MLP neurons of a small language model. Each row is named by its layer, matrix (up: input weights; down: output weights) and neuron, and shows model dimensions 0-191. Each number is 500 + 25 x the weight over its row's rms, rounded and kept within 0 to 999. Numbers have three digits each.
Before each neuron's rows, "fires after" lists the tokens most often just before its 100 highest values on Wikipedia text that the model never trained on. A number after a token or word is its count.

fires after: " S" 18, " P" 14, " Ra" 9, "S" 9, " s" 5, " Tal" 4
L7.up2454:470505512513485493490518534486499539506516486478501495491478484557466491473510520529495529484479498503485482540477519552473495493443483518538536507462497484510555536484506529506561493512479507529519508524494445500531436518473501520472514530473522484521503473513422477442510481511512478535446539457544545505534529504518499511505511460498507491526526487501485499493486501553498507486486506492504524528522489498487475513478496513548475469507489528449473487499509497521529462504515502478494539532440526511482451488471494480491460503456513486484521530488471487510473481468473501510
L7.down2454:500497475505441485506479498506479493494501479449497470499550462489495524483513508532501489499545497504502491485517498481550514497534481528479500521543508523463451547456503507475480488519490500460499458526494479492496527483508532531473514501517493495499500512480511478530459485516523521518530541569437468532527529503495504478473478488493466457529498498471475482521481489463514489523487497519517538454484478531489480498516500518490505520519469416436496509510533495489492549448492426489494459509485467472503507506465455512489498539533494503527555523482544519497503523522525506494

fires after: " " 28, " |" 25, "1" 9, "3" 6, "2" 4
L7.up1801:480528505476551478494463505489504481478454445506498493515510464489500501517526535567518502462487487505529558511474464469522510424506550488447515464479523525468496520495503512476502518492506506475528530462498513534518508522503458480476479470472469496448513469513505472512487489492514503492514479476486491499482456518487509494507498499502568468532514534472520494540534464511492465495498528449504539455502510494510461504542530505528520478506513473509465512512508504495514499504473498526465475530489480493501511509498512487468517476496483497538509505532492527472503477523491516469
L7.down1801:449426468512494530493532523521502539502521545487490530524478525497471536473510508500508518479476443528457487505504552489522463531526442498559487487494527514492477496499535497515492485491484468508487479502478455500520485515505512516484490523499521534508517527538514461515512534479497505484496535491482473508502546492534474487506503489473489498505530491523477539502465551478507469523500528516501462576498515484480497537508491480487507484481505515508519468445512529527509497479520469507520499478486519559500505500560514527482491525500482491516520527485521470490448489520515435552

fires after: " S" 30, " P" 12, "S" 8, " sub" 5, " V" 4
L7.up2141:527507520478533510526510476503486484495496488520476518517511427557477490468456492491528555496484512513511499469530519555487483514506536506499472442481548526487513486514461477482493504509507436495506489495489483482539512536513470506464519495474520511516538484473467527476491493475530478498517476453504481496461500489499510453445490463493527522478464492491475482514471520550491494493486524478504561447501529513474458538482553515505502497518524489491478466482498482547507490497510438479482504507513473508513496486473550464518528494495496496474503507487555524510514476464509489502
L7.down2141:432468497433462543495514529496537487459469517505497500483545502497511545517545553566475477520478471527484507517531465462532498491492553530496528450512493578499456545488514559522481465495496493485530513513509478526502518461489484497475495492459519501499490531525509510556455514547496497522518484470488513433485483481522529490553537497498502500526494523464507530483504461485517496509484485516485505520507521486543457522473488515559477480473465515492528502473515544465480528486498533489507463475497490479458521514514452498473473474461503501514502524509504533484517510503474500502

fires after: "," 54, " W" 4
L7.up2811:510504511494541536522480510432470535504482456467443500486491481494495516503510504489543535459462518462480515503496517501482425467464486518498487501486533507502539505538498524508473524477488491545505477488488489495507467494476521513508483472466454486515491439489510501509500513506507485508454469483494485482506478506539496512493518456484538492496473506490497512480499510473541510509492553531558506464478469492530504483560516521454523520478474529561496490510552515508494494498475481529488552524485530457507501456535497510531523481500476501512514510523521469513493488503473523525
L7.down2811:516549457513499526502468523533492473529508527528516498497482432462481516500533514536523476500497491496446437528473514463502516518515514506471525533526503490516477527513512503469508477455493519515525461466520499482485543507477491511499524475454500494484480491547479476508465485475510526530502521519512489524495489478487491480507537489498508504508516484500523466509508459458497466472487516478520497477546494546516454458475486489519500452488510509531529510505481467497481455525522513509479489502471457476487569539485490457522523457474523492491514460507481498550499481500499464490

fires after: " |" 42, " Mah" 4, " from" 4
L7.up308:525533523499504478464489514497506509529511472529498506505527442526581535483504488497516478494519485527483527493476493483461505438512477499517517494518529481478520498497496507502518474520467462518502512515446495501506532497523445494515473521475463472480509480511512545487483535547503489469480482509478502491508495507505465507487513496495516536465499529480470445507505500553537469509488512497525507484471499553475461459501517536470525494473505482499450478495491516500495455503472491490493509553479504465535455528508495484517547505519524523516527501507530519492508532508496469447
L7.down308:483478458490497495509493518502531508516477461499501503493499496482524502477509524486515532503478518536507502502512467519531476517444487518573505496473536462474494494547508503533504494514529510488501504501505485493491487522470544481493481504490505517489538500484540493520487456445468512502537504517502481513516538463467515491542505504537491462520466469511532528518473493458458569462462509529512490484472532491514514503495443474526523459527461505502495510494487474491470512491467502481507503439490481534450545475494500501469476514500467484469517462514489459532544503522538515520

fires after: " |" 46, "2" 5, " the" 4, " with" 4
L7.up1348:525508512490505514476504500498543476559493506478532481486501504462497535528484498512489500480459502498508547496484495496485477462473501473529554509477502495475508482534491497505547485482451498513477529507499476487491528523508498506472503460485510468517493496502510491469525498485537506549528487504510515479483492539457477491543528490486515502530493497506518496500473532532499483489450526520521505500478514508528511514533536534503501501548461513462506453502513492489512467492477447519496448510493499499493490515471500493458541462528533473533483524521517520499546499515491477498
L7.down1348:484492510463481533533490493493521551502520531518454513555494454523479450484528495514504472512510460500466498493559492503487519508529507527502460494508554518539491489523510525510494523479509497444529461493511511497488469515480496495492482501523502578487541505525478510478501491532485510473498545508516504514519504500534495523455486526516458501468497475514456510494457461463515499465489488491478442476523484505474488489469537487473521531477519501482487486468455487483538473502521526506504530472502503493509465491496460449554453545498516488478535471490511506528513507541497518519

fires after: "," 22, " in" 21, " of" 14, ";" 4, " and" 4, " Al" 4
L7.up1088:547488470470495529472484495448508517525506518447504488501468500547497532506469540456516511521509516532492531483541479499491500509523484482488465516522530490448495503542515492460515549500490529527540506529460451489492508534495485456467456502466475479528461491525494479447494551496495485527501469519519515504482457485552512516490492442530488500490517490497506508495482507509481510461474510510518515505493518512544504470515493508544515492520484494493422468525467455500536503479473472485519484491499506482474526505502504477521525485481494510490493464469505559472471479474486518493
L7.down1088:525477510507489507513518498466528509505518483514469499518468488532500489518494549530486512527473512536533499487565445505482467536540446515510490497517520493509473469525496501517463503520466508472486524521446491486505480542536520504480494445505529507514446499497464512509507499444487508478518504500473491478501530456494518518486467501526525459489502478507494524551464515493453503530470546515494467519512537515499503514461497512489538558502502442509520506479574477515476453502500506511514494477497528461505469514520497507501541502524509517505471452489539518513512476507496457511

fires after: " S" 29, "S" 11, " Rocks" 6, " Is" 4, "0" 4
L7.up1919:551481479495501465507512518531536495528516477481481497489518490508497512520511475487473511497485545531480528473511498514486479485537480531525442455492527489534508494510493494499550513511515497513512462496514499512454513520451475521478561503443510504513505527486479511531446501466525519517481516498556456480482494447483496487488512493470504509505469508526517517543529468539481494518508546494496497512506506454493474572469471516474487516546530536568494472519473460549539500508537520473477480501495488491491506473499519506487497483464489479479533457507505484498496449473492487515
L7.down1919:485540492467532545477533489493548492524518481504525538505534519515565502489520501467506488537472469514512465541490549571517521505493472474468519522499494501505483500478488510453487534521541487477478508500450462511513514487525495498473483509514504509442496511511493493468505440480551469503468504476462503501486510519495496474462541488546498543509513479482486501482560467492515546452484475533532518475501493509497513507522508487509496484478502510476472467456464524447485537472461476481508497531481517506496496500493450498455478532510451529479505478510491527478528492502491477477

fires after: "," 28, " Al" 12, "h" 7, " al" 6, "9" 4
L7.up495:493474526446498524503470523463493495493494510505514495526494524486493521500490490476535499496477484504497498514506495516494496522487504477499464501492467512531509530560464510471518492487532488519493494523490501490531530493492490528481489511505461488545531510528475548517467480527519462502472486495464502487488523524506551503491562486475514476513531498503489487475490503452532477478531507532501510467508507466521545513511505508548484475504457495532472495537507497529479507458476442526526505491462481502510479454503485487562494544463521563502508497460500544542476477502487524502
L7.down495:521512498569540483514519482476496545444463469505503466511463510468585485495498528496473456538550529507444520507441490469509497463507524539563484493476517492485503483492452497480529485529464534496502494496501446474487494508482493453469515512509508493502515477517515478498484524478516527480524496466498492495497484491486505455533467517534509480485476486534542467526503513518515481514494487439492502489555510516469540525491519476511513552472536519480523495516540517527486506546486535478478489454480451527502510498513533535496467501495475468458479463505501472481471490478527500512

fires after: " |" 19, " in" 14, " for" 9, " \"" 8, "," 5
L7.up1760:498472507510508483530491514494527487509467494492521466507514484473509536486476512454527488539452480516500531563461521480477508464525508472506485479491521517513493488497490507502524495509513503559504496487473464495502519504502535491507528509501503443488502495521490554508535482539484485524479509525489518461532490472503469496539508492525494543489495504545510460509502503524510509523537524477509537487512511517514475460523507489483505479508544549500534467519485491450508489515496468453532485542447524480472458523479488514510533457480508525493497531495503509539524543500513471546
L7.down1760:480489482506476477489493526508479516498524457516488523516489551511520475507482487484510510479500520507494499465503483512500474482507516480548508516514514508489515513485549469501475496505500497487469499531553527493464471500522477530476465495530494535479492526469495511494458519490498511510514453488560438525461490481494524502504507506479522493531531491442518554506499490493474483480475478529466425510510480482507518539441482501515511521495485485482442512482531484488489486480511520523528546459571483535507514502488499480534481565529499535486506472474540520490468482485470494488

fires after: " Z" 23, "1" 14, " Me" 9, " Ju" 5, "0" 5
L7.up1809:485501493501514491483498477511488480505505498525506517477525465511481490517516505442463514551532490487489483526515520511482495485533484506471486504551527482507499529506451512525473514512516507474507504466496500474505474456510534512563492510491481467518518506513500494497512503546503479527441525479524485482505486522488500525476494526465505503512450485473482465525471494507458530478528513503528499478522517542453525483539516521491518561483506483517444478452488466500526504506532474480534457507497515543515474480550479484523476494511538515475544461517504472497477522485461493477
L7.down1809:530533569454469499542527508521504499465506475514502469499487471472455484509484495491511486509500465533513490487482521456515491500466502531470470509511490531496463491535504550490510491445474497505476479493499491515466466504488460501495543455496534505478514481493476506471531533495490535477492509489444488472514481484490540487522496490529480498461500503505484510518522479516520482508496508517498494480484533504544518490473511477505517498510519496497512540526541509459471488520473549478505522489450485498499521496475498500464483496457503491474485479469526505490537468503527527494

fires after: " |" 43, " " 27, "1" 10, "2" 4
L7.up329:492490517511484462509489541496560486513497496501519502515528485492513507500493519518534523504518492509461539526470494489470510506487496512509490499504541451508503473502515549544522492515493544485497518513504443498506492508466510466540521485473518533484519498545492499492455457466474492487492516449527479496485489520504486511509489528526483485512491513515504530523527543472499517489510450494496488504496481522505488479508520475490537515508500474510520536497474476494514495506498521536491480509512472498472459521476523507458537516476504503458511530517499515483537501496483511534
L7.down329:489506497493498555475502475504489511516508486494497473496499505502504497491508470453489503494487516482524437488540503500482522502524471490512458504493504516483487521501479494482460499469510479528509460493499522484479492498508489498463460483528486464533476527467464540525514504540519514462526527519465523500502501481513525508477505462473502499503513513484481503465462489529492487495517512487512411479472506494477531500531453540499488495495540526494476500496502525523484498483498456466508518501505533544497498477508474504548496507524478511495503461509479487489428493492520488508

fires after: "0" 43, " track" 4, " sc" 4, " Z" 4
L7.up2350:536468532499470464494510462492453498508552484463475533534489484478539464503481492495503511513552495463485509494508446447492478527520499509506490457480517470494516497511491490517514498530537531474477467523502472492479467498502509517530491535462461479465540479512492484472509503521538495489497500486443450505504531526500456514452519503495501537541461512530490505474502475516549536463485499512492517462471496512543480528500513513497530527513507503496463473515499440504492510441497438476464514513485479477473492489531509492555489525530488516497500502472527509501490534481494536486
L7.down2350:432491548465472491488488524487541484549476501470484525474502504467514462492501514536488464514469452528529432518496525481524461498494531539470537504474470493499468506451432547539449480485534506525518484516496539502496503511540521592529517465571486538513531500503500494521485483504480500449489469422499527522515517496521515460538509501547474523467525545464511530508498518499438519493502455514527475509484484520525474514482523477513519455464487474500531545482520494479483527491488511486533495519505465505500467473550469536452505500504501482476517527484487485451514516492475466518

fires after: "1" 39, " De" 11, " Me" 7
L7.up1027:489509517486504492508516488495497473510523482517485507525545474499512541470460521471525474533522473473495520502518504521454519527506534539472501472512520498476439574521504526529494511502524491493496485512494505519517502510497497477492494485513514485489502469510514481526504486476503551496505493482471451515472497501516472493473539461511501535548478503482512455509466497519512550454493508504491509460493514522511540506552503497469541521530532494486547452565507504491478508483515472480477433490500480512493494495557479495505478531516465494515499496496549501467497531503525477516
L7.down1027:465487492503463492515488569520472462473449474488526504449534521507477488529451520488465471466477517521534496482467499456507489498524495478484530466468488541496514425480512465478472504505500557482488464504496509500510529496536520523503568533478462519473531499554468508492483500504522502517536490480463525517515485518481493475525480495512508540496538531518482525529536489529538505476489481485510500454497518475524503528480496502537495485515523516505461474498422475491520518499531545537503544487505496484507537539481491500457509472479497546480481509469448514482520512466448482473

fires after: "9" 25, "1" 18, "2" 11, "7" 6, "0" 4
L7.up854:524492473520514483505511498486500496516494486488551478521517497524538530505498534498515480502500478490497487518485460488486479478517546478484474537511492519478505520550471573522508481481498495484502510490508486500468451501491496462467466489538517487472472511498484496518506511515527497484444534513458505477508491484566535480493474508534492493479477486494479529505485512488481459486529484568514500504521483566446488526461522454466470508494502523481482485514539456524506487474497501533543505512494512507492486467510489473558539536540476521457496508463502517499505486508507493478
L7.down854:480496502516521492473501465529526511499505499485436502488484531481497481506477484524494529507523519506514527468473541504523536516471469524509513473474527459486499462465497484474511523517509494533515530489493506500536514513541534536527500506475476504522516470486497514470514499466494471526528462513508507538486521493510487532502500513454522520499489534544554464518510499522496558530502517457523526472488522473522529481544503517492555508528517490513531494541488538503486484486504481495458514477509520471498476522473540520482463475458502503522509509518495486501486485474526500533